Weights of a small transformer language model: 10 heads of 32, no biases in attention or MLP.
MLP neurons of a small language model. Each row is named by its layer, matrix (up: input weights; down: output weights) and neuron, and shows model dimensions 32-287. Each number is 500 + 40 x the weight over its row's rms, rounded and kept within 0 to 999. Numbers have three digits each.
Before each neuron's rows, "fires before" lists the tokens most often just after its 100 highest values on Wikipedia text that the model never trained on; "fires after" lists the tokens most often just before its 100 highest values on Wikipedia text that the model never trained on.

fires before: "0", "4", "5", "6", "8"
fires after: ",", "0", "1", "2", "6", "4"
L9.up312:500476461501497498499551430492453490492515520489461516463458522466519528448524487537511449508477481542487500498526478532404530601496544508502494514483468480495600481459522588560530527545486427406584527430518492489534577448441516442439455491473501473438480509475547467405470490431458489455481520554481447589529487460537495466494538473458509475434484557517543555528461501495508512452536387475507461552469491477533480519525523472466466473504550491455498556566507435522531463489562580529489491496516509452486545379521506454602479513504427518443465537442472480528463581483493465446457474537446523480533489518476486522471559535504535506468529473477437461468480484489554543613451545567524501515504485515527468527440532550506522517576575552452532472483495533534509464481454534
L9.down312:448472501469536528502462530460554496451476531470516518558521503543493461442528454540389495527526501526513470519453453572496472461448511468413444484471485525596483518510486501483452525511525498439470478481480513508491533491539432474503518400476555514514507492457478529459440518546509496509452537540513486526479441554468427514502475426482552393448432452473521513452552535536499489579453497538488454486530394537603562562531577403444589551469506458482501419538544501508527529510465542479527553554551466525487536528489483513542524487481487504487516515516512566497496476484502503501533496469455494491438474453531501447514481555525552436444517489453500403544543500416454474529502471546553536509550447518506485470462472504481523506487530488586523484497475477513501472533529509

fires before: "|", "\n", "1", " |"
fires after: " |", "1", "0", "4"
L9.up691:461448563513518568553535471482467514479477478464517539474527555533537601424478581516561456392469449518483559501523478498534528509534463509493469497489450410488555549475500558458487480493445511448518524474518487458521576502474509485487489500481560493481510469492550468516454500457421478514491483543528558487503473422576533551489491504440546480514477470556452516528476543464557515493479524494527439446545434500512509530496495473483538535505525532475452530505497496499596561532569573427503445496550467512463467490467535473514432535492496492467453584443463526535502579505490529624527502597488528494557510452476490480494491511513494495510515521454466531518526470485485542518493541539543553511466458495525503519438488505494483576505526486492522522509542527476442480453542517
L9.down691:503485436504526466528450480450505483502479415472541457465542482560494546539551453480483529514488518526510508549494513467526443464516538460445505514497592525460510458568458540467485565478468512471532521549470518510501515448468498498464561489536481419464554478423422496535469549521536545458548593455496474511507519447503476499497513481475514537592557552522506518518534547548478504514452498562513482500521513432560609475456547498533441554435521473547513503499509434481522577419456527489456489494489557524541478544504509509464541483551562513480493528569553509540560442485486455491490424481456556520467564483488508489514479542571519454518449480514403547489529480491459531487648512503480453447555552508416465519581503513468439534521545503522466526560464502555507559556468557

fires before: "S", "2", "0", "4", "5", "3"
fires after: "0", " U", " E", " T", " NCAA"
L8.up49:574450599512547498510512500558500481566478518522520498541564504585482550508454523416507477532512551507531512554546429490534430478528478502575569390491493494556509455486489543429533519459466453513455562484472440462518457494489498490482478476479513491415503543505517587547528453471449449445532485476516562547463453481431575487528480518561553451507424431496554455484553486471466472515531463481504507452504434498566453518458561468483479501565529574475468471569557469493478577448490497431452535503458560518476487415519453459501472452492493558502503509491534484484478567511542497545500497501477573505558491466498464452439474472526517454413510523430514493433565525498544508499477526465519540421506490503443494557552466410386518477456473507477435533488509581493498490523485540
L8.down49:462507450453488532467505496496526491523455522515470545563519534501497542485496520443503498512519534529492559408547449585508489487427507525558496516533515463495478463490536422559541492485524418431554472545478413480509543514448466526479466480460493584514497443459519488523513540489514434528430500428451525434518545522510453491562534462481519524476531431493521560498528521524387581415546556533477515496507527526466512529489537508529442437433485485418499630490510444516553567492520452537464472557510542433492470510449571503547555530469528486530518506443500497480536576421511502417469473494550523515505480503517507485523501445475478546508532431483559487522481492463542414459487501432538468477439528527499442539564499462515502502499472448610523507532548517567487491466566495

fires before: "1", "2", "0"
fires after: "2", " "
L9.up554:448506473444510457426464483502564544544478486538498483485481493512534524455430498503558481482483545582490507581522506530595471502527445525527505404571505511463524499604427507470491497492485475507523453507419460469519481457462526491534493471471474549423539468506519517458537493470461461437529518503523481439601500540499533562548451484469532523468455499478490494449577487525463549448502455536474543497483528515528475513432512506451517498503549493477451486514540599454436469526526485552494539470537481455470482522530488490546497465517465461507463537510511435502447473490622524537520485510577452520511483546504441475451493463470476473423497528477507465498497514447515514600422590461497509462497446512469479522430491470467546536491494482470454502463599435572445503549533458
L9.down554:569471499486496516473532572450464519519449491590564442537528496464476528557492433432553527479534544600483547532532483536488484461477473506517532486575497483440553532531492469515501520494467457534483541459535537476521549495495525442438459494521520518441530485543484484570487533430532496477510555435511477539513501489497452448467488446530522543458480469425455447433455494514504464494493522404394490492501477460595503519575470499500508473505499468460476487493518460458527504457464510476465574631539502523541504469563495537475482428463472442538478500492534497447458459498483505519463493551603545489528481532530507515542483510525520566495505501514588556491531544494501520511523487526499496507548587506511458509553443507522517481399535457555514496600518529508441525504488438

fires before: " |", ",", ")", ";", "."
fires after: "1", " ", "0", "et"
L11.up1107:449518562551496475606459491515477537549601430504519448412530506550534527442514464506561532479536507504542532518429510491475525465585553533518448459510427429543460560426495479475486431477443458603491518427489458522480502476461522475456466456553521477419523431549501547504532496516476547536499473509438528450506402492546558443508575476564525481531459462537522527525507488489504435454388479468437467479487441498554461496487466446472492499456515509467498560551484514495496486448523520511547517540486553515517531444446506523512452551497512457473518577466464459533501486447509485477506500473530499504510513478515485443500596547534490514561606485461585437539502504519496463465523459484554497527448493569486464446440500445480479528521540548532460590509475534493462410520542522
L11.down1107:562456465455473486492541557464503481538490494483483502471434474520520440501481502506544484517488528509485481521499556546483416457511512533439509506529496492508481398475577469456482524506532503500542468495475516472493494498469530441394475529541457520508511507469541524525521505423532532451466496495468530551515479561507485475490430500426499521595507531561529465538482501497455558494471490503464506509529417492413473468552551491521394489527406464463512452505495566501459464513484487497451589540504467421538543482536571454493479560519511495498530512544517559526506474463482514542381408500483394441569465454530482494456460467510486518467391550555553487541531490566457445541505513597454495515491546537519466490529467590497517536478542443545511552507394520436508509483508479

fires before: "1", "2", "0", "6", "8"
fires after: "0", " January", " August", "com"
L9.up491:524485530472494462438471567506445571557430418484547556482479499481495502490384454493470448470500533532566498438492461597508565438530516510500525473485481476499541384484482523437534503475564498475412422533489462488498515540497494527450503471508527491445466526505515551512510440503535489488565450478488521474510489507496535510536508487526569467470394507455521498439543564538529530518463496471498464437495511471502494481484455484519487505496493502505549618533596493474511513523475451437541387484534501478533496509498548500469484529496551496527570514440530462508420490506551499454465481480402486498542498501539496500565521557468464446551453503411532420472478623488478527516476558492494517435419472590447460518527470468491501482451491451453532536435626489545495480542479495
L9.down491:470481486509511549563502521515466491556453448515503574509499588455544513526523446478514434530508559503464557529517558520550446564470513469543491512466525468510508518442599527540462509511495476485493506534557534511583425454426470516483480580465487494498489489480466520614531611475483465541516580470475488476501538480524501478454530459578478540467472506532467488525536439572468494452540503493543526519480506520572477552552501477498477462536504522464464544452480509484543514484587540514490528506479561543468527498507537534502446450526497458531392532547499543471491498493395475523458450482560475561446493526475528554641529421474455494508448404463559471430587489481453476493592468472599528487530545552478445495505475481539511570567574569489590489511482494489509491441521501

fires before: "|", "\n"
fires after: " |"
L12.up1020:475452595479510463578550477468529473519434605469448509464490562458472587511524459504501494430469522474566554485504555451495498566495551519488522489488485509527443493503464506447560516533529424476491487542501542469536499544547518520499502526397528510479451413447494503507474453485467532500497524616484509482550468482505452512491483534481515561474495439490464498523633503450553433481495473528565427461549525547546477471475511498492599453586498569407541558594523522472443550444550573515474532501499500505534509483451505503548446466508453518498458434485528543475529514459528504499504569565475596501552515422547446452451497522475522500438512416508566474522529579458487544472467489589530464491463487529523479541468518496503487468520524539454502476452446492518493508510525528
L12.down1020:534425542496507449473503506445485509546523503525473521475456427498512535500480445491528487497524480509516504430534473430508478490555544422515554477494514502468426529563498518518527485465523539519539530485436493481492524508478515512538541507478616483505515426488515523466489437466460461489481480494495529507496471480495482462505475480502488463567513538461471530544512502429552460499563513465453492452516553461689495443554522479437525495500533602500505543486533437450449568486508519482533442502516520495484537585465460478511486466487439495520420514541464487541513526431481481491495534616446511548494512527513451533518464522456443488445435502527508499457520487473465498481470476500681430471516419495457466516413547519543537497498447500496499547533545589540554522481507437

fires before: "0", "1", "2", "dra", "3", "4"
fires after: " ", "2", "0"
L8.up841:556510449530497463491482487526499486483516506468470597388569497559498559513459458458533439470523536581487527509540528457520501478514507405525567446522460474509552476506449509573465574468541536474503527490451448506542481494482478586465487513501490486533557469528525534489527433531507537458503507538439535468485478447513501441568463506569563486511468462485503533461507516530462495484500438500482529483487456582565436519501495490485552463511488579483535476402535520521473544430504532433555546466436427469504515482540487515477551511512493511556520501513554511478486515504532520475512497373509481525518462531498422502466460506503450557511508479459474538457511512455483446484405597461508529420457438468423443501491480472534508433543441426466512499517463505445471527431536542
L8.down841:535477459482436567544539531497474505500431521571517499521511472502533536477403469505521545557582537522511485468563468548532471478505400515524468475531556509472438498531504529454502498538466504463568494559500506518449490407449488499504554485510543538453485521527423538489485549579502433539481514457498508514483545529510530477521464520518484502509468481512538527494417477497428545493520529511520492522454566572571441475503539531560442459457492549544522549463470494489595519492467447529546538573480581515539481440473498561534541483479490559485501460493516539441472555486532573489499405530485460488542454471532525503481546454521553504429541531526465557484546392490471479518523493559521501486467480516487488519553498432483489446533526542520551417449428516449417540519487434

fires before: "1", "0", "2", "|"
fires after: "2", " |", "al", " in"
L11.up748:465396517535551464617517490550570529468519393495550528495539545415476474459439543469535475565529480520522559492535545450558430487541499513486540456476484481505497460497484498508485452425543463481498508523506539455464546522533497548465463462447465508432496470514523543499490532486483461483551467478411514524575461476551554499494541458491511484497461523450457486477530537496470500454532503504523543507561556490535560542472457476566525482500474505471601497548572458406589577511527492497470415458481456556561493518495513495533466539501496453622497478474531525524454567499576509476515476520462513509507535535523534406445540530450520444575549505512426503475535518519530508523451502528551536486548503488413487480490453449527524475506500499540432556459481582500527436505477478
L11.down748:536516521491595484452527534502454562476467491488519434578490430572540507497543480503532530490412539480445501571536515575482506483486543482520526496438545513408478515502536531537476525532559512504463465536494511459490518521530475533447554424533595532516507421500496508453508447501487468467474500468528478467474556482512452537501593444499483455497442447437491451502571520566473496433543446546492483440498496511585529528473523495511535492493481581510587521520517438474562558451427515574489466556452504466504498568506501497551464453511468461551407558578529429497451491483455564581500476477523480481466522535452415496559512541519507474468470482554534509496568496460504510528481522504548458513548527512512420568417446516507426536431486467459494543483527504436479508580481476

fires before: "1", "0", "2"
fires after: "2", "1"
L2.up134:503394495505482489573494491449453510501522486506553514456483623430494507465495497496532478502534457528491470510518504482520519456566434485556495496459525493468488527542449524443469498495481457605509497483497441481535520474448514591482491468527457500434520479432517554414471502531542514510501506545488480469508458511511558515520536485483531394478456476512449500500550502524496501475493479495418471490496515539591459484530502473529487394490501560474469544516511527462526542503544451501448488412523402407528483524455489483529496495536432431528535511480524499484449540483595508510552483486529479487550512521470481462457507532478499462460457474532499514464556471498504366473436523529555526438423415475395463451484511460490483439517509448440503509433529533503493527478522495
L2.down134:546473562511452508580454531459535476465495483570533505506502496453483496489518482461538491515488497481503463501515502525498490496488438551488526518566512437432518526455569495457514499555467538527503492546504533491495534496524550478502490517494511553514454429490493538490470525544567450472462495437550534468499493528470513525475510537513513511629489498442433456486451482534544529466560501497500524441534530568471504552588440516488567445431399524539471558522464498499517536576456517522428511459495515541549446521470446515566516488509533470507498462581518488376548554460469575476443446484524405538467530461505475476518469478487503492458469539580494558533507474511538456444504484517677529470543504412519494435505470577500456416523445468524453507524455538484484508519522498

fires before: "\n"
fires after: "s", " =", " History", " career", " life"
L6.up384:495449499480564504570547414454481505492509556482468537552475538494513474521503521448513543523426482557577545521519506466476530463487536574463524501482548470534485539503485529558509504492520440491518511437560476520510492488445500553494479521476451534388499477526452531519451530504552554438471462519458538489518503503428501496520600513531526464514478517499512493503457511515460489534470469542438439466476436525516480473549463505527489482543474532461474588489485493488563527471579461477490513495498468508493494446553477516581377535494436528520413532458576495509491562502553460500513436570548478481499484533496468422405437593448566473470493510537529470476472528531502539450479481475550487476535484539508517481500527466500514382555472433510543571494491583472527441498415552
L6.down384:489481562437510567501430485465518551495457430567441514448492500524571469522497493494483490504540541495523533479524471510451481497597510514482434445480507460502528531480454501517487453517462465480478520489539450485516484517517549510497484506506468459548517508485486485514557486468506504519503531496519497521442543547454467494520478475521532507635506478488553471556547445534489513471546502508529528512549565461184512538551502486558531483516374531484473465468516513471461475502463470493547517458486518511463482515516514459491525528501498514490490483521514510518576441506422497509435605455501501510346460460494542510506533526489508456512498586526490471483468498514510477505488587543450489478522442504504538537486497489484492514543535500504520399476515461498544493491501532